config = dict(
    n_head=11,
    vocab_size=14155,
    qk_norm=True,
    warmup_steps=346,
    decay_fraction=0.656,
)
MLP neurons of a small language model. Each row is named by its layer, matrix (down: output weights) and neuron, and shows model dimensions 266-393. Each number is 500 + 40 x the weight over its row's rms, rounded and kept within 0 to 999. Numbers have three digits each.
A block is one neuron, or neurons of one layer that tend to fire together. Before each block is what it responds to, as a language model described it from the Wikipedia text at the highest values.

The second word piece right after a lone capital first letter in names and words (T-ahrir, F-uneral, Wiley-B-lackwell), plus " to" in number ranges like "1920 to 1932".
L3.down426:510502498469513452557487429451491539530494538505520428471457487559518527471478555525515442439528545531516544501463537553546562493493519502517473483448535514434541519491570500500474573465512476536512495575507539509474563521512487523454548495581398536529483479414478488508496544477581455571529539456428459490446572431602501491474520469542491391447469503440584532520515489502530512496475

The first piece of a date: century digits of years (19, 18, 20) or day numbers, after since, in, on, from or an opening parenthesis.
L5.down167:478530524514506469502441536576507463532484495484434507470575513590552489462448419491531551494503566554413488604419533414541447533491499514532472501547506482549535584564516505506520458399451477526413451473498486468538474486485430529501520529520431495511561507512432497483561462478489525473485477481454546463540471554422547465481524562584517512451494482534464549567508544486381520396436
L5.down213:465545495485528506503500548551497432575536473462454509440582510500542478499533521464412492518512554572391460460514528497511497531503534458544489498539588456438555577470564537502591518408497494461485553505461471492531542464539422520490507520473444455589528502501549471483469512521540454483455456509439499497493509480587424533553529573508516531533514503477495499464460456523522524478452
L5.down224:530500566482569489502536487566462511484540472564489515493514518583496548545500463512530483477509516507481474444498498564530494497436446510535474455462458486509478511476481477468514492584452524586477510503504475450446480524430560525486495505502497476489580561468509474590446450499430531557537419509580531473523495594505512523459482484521502441544523488504443545550586453447517521536551
L5.down292:477571413539553489540533486501497502428455428501570522522522517528494529604451470481513500457496496502530456511512417513534523461551470510543562510518423554443470470531458511528506441518446484510471543518515532486523408398517472572474499533478578508535517482478496496429536504475482506519515444519525484502520474569490516445434508545481456494379480456494495521549502517547486510450462
L5.down325:486573521506496465555445476555551448429506534487534516497517438512478542530475503456505541491477518535521436623464498592491439548531494484458534523571543508505513488570496454513463529478477499534480545483429465504451465446482425517497546477557526460516488513454565502467497544452489547464419476501512517492551480468563501498535522501513499493544469541440513521509466460474524494483477
L5.down417:548519519449485525454481501471494471539505502533471507507533498461487465500518534455482552544482439646524543493525466491490548558477460459539546494490570478474501490466554509489543478519480461448509519504416420444440475456555444523480473485497541484583423537480474459499430510558538464465511498491443502529477477387535585577536538543460542441430479476511494517513501470476446473449448
L5.down624:480487506473458480558540537512527429456494578521526536515482496507489552431524499448476522482476458482445495439503569565457529503414475511542536463468478577528454506508482529488452546490499550582458589520471463486521554543466547507499496538475468487439489476489492499467499512534507458463497523496465503441501501405514446482585536521493541436435496502481450505514468487430522510525538
L5.down765:513408537454456555542458552557518500455463507474493536523439506571522467521459487508522492528535532574564462528485468532485489522524422435553500506491536547513498452517486434539476486533552450538508486467493502453448482409482564470493474536518535456459506537456452541520579559497524563489494501502381519521500491433493469463488491516493519449533483469536465527493496528486504513529450
L5.down783:565469475487473446563505489524511511461452519556469518457504457483538524473487486467534557476520481452500398568573486535466562498489437493515516471505543495520519513499585479503476460521476439493547514493509451495536531574523493537436468483463471423543554470513557503537562521487447537542509447501478535451505551491433525469458513458458518569523545538482535519427496488550506501449444
L5.down857:546576474480477495541481531488500511530529485418494517484556435497543471536457452462500555511494534515442560566462590474537520512460544455559482488575529475519507553556530462489495447438559450511481501504477527459574503542506525495518454474472488560518492504527443459542567534509522488467451394448468495468466546469512445504545554596452526436533545474574501437556526536473505458454471
L5.down902:531461471573489491521527514535454503442535514446478484458460537502461528514537491349521507497442469514431452445534516469478510484482485495530556533489517502522465423497558498437497481425497514465476541507538481552465490462501585589539505530532503527515522492629501545451427539519458537472550453494471502459534447582496534511432534545474502434514532484483515507488517507514524475388468
L5.down984:517439439497540514458486518577490440464544456558520490524532474464500501441543483416495469500474423543492458532512496533561485520530544475618518543539526469447468477545541534502533384467475469428495452483450501455499515501515495532590485530458493485539533512470599480569505479504522456504503460476499536481590518452490475492505549453471492528484575470491466487564530575505468518465499
L5.down1079:518546491498482554545532424485474524531505481537502487553488502553452514511525516510579507517497514436504535515516479470429466452484506568580556511470452520522450514535463464428470454464494531533499511517528495533494377477500487458607530499455536477473513576462470464529592478502525501524481612514531559478492508551566477467471553481442461502591500504498518498509527496448507527465468
L5.down1312:429482511507489459467513505457458417467436511493476539526500574567513622450463436466481529521430483493519480477449489486511558459509506525563505472488574560434506478505523493512507456510515491509535515587471480474426557489477571521509518503486480479512480442442405406454548511530462545547482488455525465441535474553508545482483510469527516487523464541513477510533508515516517526532486
L5.down1369:525414483518509532490446500455509469465458521436558542527480497535496522514504547503516489506473549502489478493534520524508478461544457472520498485464467478546541460429524473499486560568508469405485514567580495539527467456532574459552531519547505518475580498436539495592505525508507534490535520509481444480490476521502508527409486548533552505557543461511496481513593516472522498492495
L5.down1406:483537463522509458485464547481472483541526493540509474505498501465547494505483480457475523506554473509559441481482601465533454518509617478466499525474481456544478447537544496442543468520545556584514514483504492495463491592497487461517509588484527432457462443529536472516515496459534533521446540502473491482471535534476487493441500562431506466551505527419480443470482512468513490502530

Words right after a copula or as, e.g. is/was/became/regarded as, that open the predicate: a, not, also, the, only.
L4.down28:485538523457467465555514475420442472445502490535488467503465528468445446572466482520468480525485488425492419450472436457528458481472447588483465532496417412473474531530522486486502519547501531499531530554491539487560475452543523559453437490531547478469502500480498459486445519482460512526435483555497494442490519450498433508560454507464481517565504488508510458492428505467515539499473
L4.down41:554527512486467554582444465461494483464498483500470400551508553495592523497489513496556451502509483485457491593552527493482537452451557527531454437566474560562509549554485525511473505478466557495460537446508523507502491482467413501468533526594498484488454518443538505479427489508486515445462524467490491520492528503501505431538533546422491488530438464460493464499507518464499542461451
L4.down125:495516482511562466486490429466523497476561501515556509492537521451506519478507492469490453460510422481499521476542509496552482515553591506428444525462503486523548530505435431438460538482546501492502445583491528477504544486453489559498544512578506421547507514468507494468491467469478518487467490514491462443536541434468478565575506484534502531532516426481491513446465520542505511431561
L4.down1363:533549481587480468489484543485448496508434533518468498514456481532481465497522511518499440586635415467469423595469461498560545515563491474471425531479469445494539532482502540488477520511516475473463504513545521468535439426471463560489478474494497479487451549560567521523481527451586522537519519519474508527530526518537470488484555583597571516503521526530513499507512511464501538522460

The first token of the complement after was, is, became or been, mostly the or a (was the daughter, is the third album), plus participles like chained, used.
L4.down394:529515549480534443597511463462471495506463515560538517448466472438528512483469538505458481526557485491484541484465506499530507466526599454506510491528498615523461504495549569536430557545535577487512455555478502499487517453542510510499507514534418466510553484458539535508465562457488496449472529485489444470491552458530478491562531513544529461491521526500528514456472481517551509481538
L4.down810:476518505444545490456479516510446468554528497550460555530503374491489518490485530537478481574463487516468481502516492509488426549467468414549426501488507455473521516486461531527542545574441446483510514525452514535500548468456482514563508489428534461472543592469576582533463571429545496522488496471505440586527498534470473452487485482547531549505522493502474474506547473499583500590450
L4.down992:557455458447539498486551488483466416540479568510421513573442460507447519434488525466493455495521552514498492522526486471496542531531501450480472574458533472574509489416442574526504510598419516444496522607578526512546573455464517498556468545401483477530458503490501465506485491521484450540603516546529458504515512551457509478420487415515542443577509570526493522456532517504460515508474
L4.down1286:498455518480429466467454552537532499480440523514394533487428510455408504498506507506466434435489497374579516462479445486526484497493455509482531543459536461486503524521521462489435549473487557470518534513513511472493466515549502519517381509446518555528488463581471551440516454558532510490562475545483481485542489449514419559476532522462550489518548618530516539515562465496477461502556

The space or number beginning a date after "on", "On" or a month name, as in On August 27 and in 1926; more weakly prepositions like with, for, by and mid-word pieces.
L3.down20:438459478485463455479458514584435495539508509515541465512511533437491538513446478472512482499561475467482509496496515448488536454555563587519510511502445604538556479560522553553519538544457466484480459470561568510508482494486496462554514555567452512521529588524519529505545441476463520562515575476431463491531521560529450515488502474491501484562508534454546566471483467516526532451532

The first two digits of a year or century number (19, 20, 18, 15), as in 1996, 2008, 18th century, mostly after a space or parenthesis.
L4.down42:493561502516550522506458434541599548474561562457513518567498499490496417577518474481361546468445521443504544607506518497552516533492494516415492476572494523521479473520521448470410464495522497500431477552513491583535492473503421517475517500492532450542545509487432389451594542472492591508464440459513484487503565548479493507470492509468477517535531481502548525590505517478532493546446
L4.down313:477581502491439515506442496496479489493553530544495454484529476452517553497542476492499529461507480521446522441522520501585488497499488526502480487585552536481577446503549470476487514390471473495479479503496448476455474511487434448468517429531490485552523488476472421532466535564566486505473470477450465476478487451510496555553530582455502426474477553489429607590559513513506538487415
L4.down1206:544444479465448511467511459527506428476397441520499470458492467502476472453508459488481550509549426463513444522555475480437518530549472505500508474503563497558447526530542488491503556537565521430580474518541447516539571503546490508511495445435506486535522592551568492509580478515517447434467475529474546428480456497563478544458505533476538436450645458559523429487483560479462469553463
L4.down1227:516497471488473512532431496598426524489501434530474458552508484491499587508527510517469535495532519489540508506501522491488540469510511425512503455501551485536439514532489567495468442514486486507497455497479516494554535462567506496552467487467440529504452472436519481482457474613519539558541570500468441506439538468518505478463477484459498471547517518554537519485518430483474490464501

Fires on a, as, one after is/was/as introducing a role in biographies (plays as a midfielder), and on second pieces of words like F-o-il, F-ris-ian.
L5.down104:494454532488448462491459476488593520547511439537480578494552510516497452476465529493508513512459554577461584463481600427480513464457467465532465499482540465541487509507472458532538461482465502523485547455490473482510512554456511514550412448472497522444547487537465485520527481541500486460491506473534541462478518473540457589531570514489520524544503485474562417528493472501476527525534
L5.down124:509497525502551536453484509499490391490511533480486477547513473519566530468524594490492540430499555485498505523518460447518491546468529489497404536424471500502551528511468520491542435506416538544532524487506454473553547463505467544441482483462498453412439512457492474480457496538550376503503480461526467439489413488498509567465453480527521494544480561554427488539474562519456500511434
L5.down239:465518546516493469518426512500561445527414533489450583527492457462449560489506485489464523520559450521482516584415501474577550545574507493553452458514493506484518504551548498466489518562463577504485502480533451505474477486481518415443484474470465502456500520526459477492513554581504511490517429557551537418491439499464531517444553498467536462483464554549514509468442538566465507523515
L5.down312:474512545452530478553461517567476544531567567511441476464500466520488472471500508490500548525521568533460542593468498509414526484457438472476518537404537419490608508485497550558523506516443564509503496487540481475537569497550504470441445468564516530480510495434486490464549557560567547512488480440489540462496516482493407482465517532484509563448505488471454467506545555496494531498570
L5.down333:467531470430485520468444538479453540514513560521518501512533542511472458552562520494493512470552511483487485601441511448498499502490505520483569525582506513450487513470536462500623501530552523553478455529491480465496509501491438468516455508467567454464528468463461489547490512547528553478516594486501471504464493552520425549516530516480521415485452495471465456539395521497468530497399
L5.down503:513551570456483432491544500566474536574554438454462488496473453548527462501510487593483573473492514504511502522461549490542482504469564459502538515478530553472527459460527475424481516523557444509513487492559462543497530548525563518472486503531515433506480503540457461526541485452451507462470504520483541508519576493469500546433557462494478520551520574461483574425492562466550503508524
L5.down506:560575518467526501556533428512512533440539385469454506472471487544491412497467551551539480528498580522501493534532518594553550507484554498462456441501498520482462483507501513536483547479550551557415495568539518508488442528443465450479449539477521445546537492551550531493540494518528579535469493488572403490566525554473544471521559561440497501471539460437517503467470426479610535502459
L5.down597:512456512536462545560482495485512553496468544557490453460629500405451472435504478501448471511484464539454628527503484533480488469564508548502451500532460546530425461448541555568500538510493510464513475513548519515464493485497530549551478481487457443558414505464466494482501487477520511559480525504538523523446522478537456496486544523475488568532498430489587489519505458475537488435473
L5.down600:454495497537551510425504507496491425507508549498486522508496502450429456523493500497492481521501584495515519527534567486521464496521431519553438593455552426507440523496506457544510449485428539544431525474524498490545512563471459534448514415432492479460513510477533509478502487545467468503506482535479496489487488449541492535517529474521531504518446507528523455469494459497498506505557
L5.down660:500494437532530495546472537509486502467513456495467508498446454552500473457536434507523506419508557543528528496464528526473509514409537521460511590478507496453501540538475489447544477491479473435421563466563551445550559557505457531496517488498469459545542467486461538525527472470526575523473457581486505526483560562468524544490454540539495451476524457544466438548515487512584471472593
L5.down719:534476483581470550479460538479479542498529458508495563495457490541522523386519498453480538456472486548516556477484464469535443527451470489487557546451523497462424470423554476473573528501449498454532465554485536514485515479497535471518480437551483477527505472476453524469481454519477521551540473559458471541517497477554524557519490492563518506482540479427516387513445457499542509569560
L5.down863:550569498517487457567534435452430535461554525537547520480493508537491475483500547487470558426466523465571560471458354469497493546470463498450487547496447552500518485478522502544466537512452563524499432571485509563530443482476562475527561483482491428497571500497540481481464458578561526503555545474464430395464513546484463563471466533526617388446523454487472510469486502496474501488517
L5.down1210:513502511482471466559449479500542438514514540501546448527469428520440466456480524462469513447492500442432553449469468524482521526522565467482456557539508459546484485463539550549491557540458489463520540579530512479490493427446520490544510474495489480489438464533507518494427503542468470526506501560520503418463554559533551457561484470570515527443499425518516414517481597520524560506470
L5.down1275:538452525504537495574443578517527518490584493554481448467539415465479479558465424561428454457461484565582567561417534453573481520404478438422476556509470541477503453491477473478415492517506487578481411554524540510579556450427519542511487484513500444472488446502504549502554450505583550503421514482480541442510491474524463578476474462584494452490448514496447465450494419497498496477509
L5.down1282:443535465474458420471561480499529468471528513493532501498456513486518490482418467477440539542477517394492488466514434518540455520487522500549526481454464502538517476503489491444430546492515500478526524504510569533469559570527536446459522432470411498553399487486448493498451524572483472479469450493486458450513553476534494513476416498565505483599529504531550493543397481470548536514539
L5.down1373:574517497532467471581544507487387440519469417495505488497495505439517474480499588540499493537452553466535513544497451570527554501504502413465466605507470489542537524374496597504497484520468445481512489479527483584447492445498526476475428507462522434448434501473555493515411447483568459458465502544485479455474508559440492497556530496528468538477478473529506531463548525483513493473451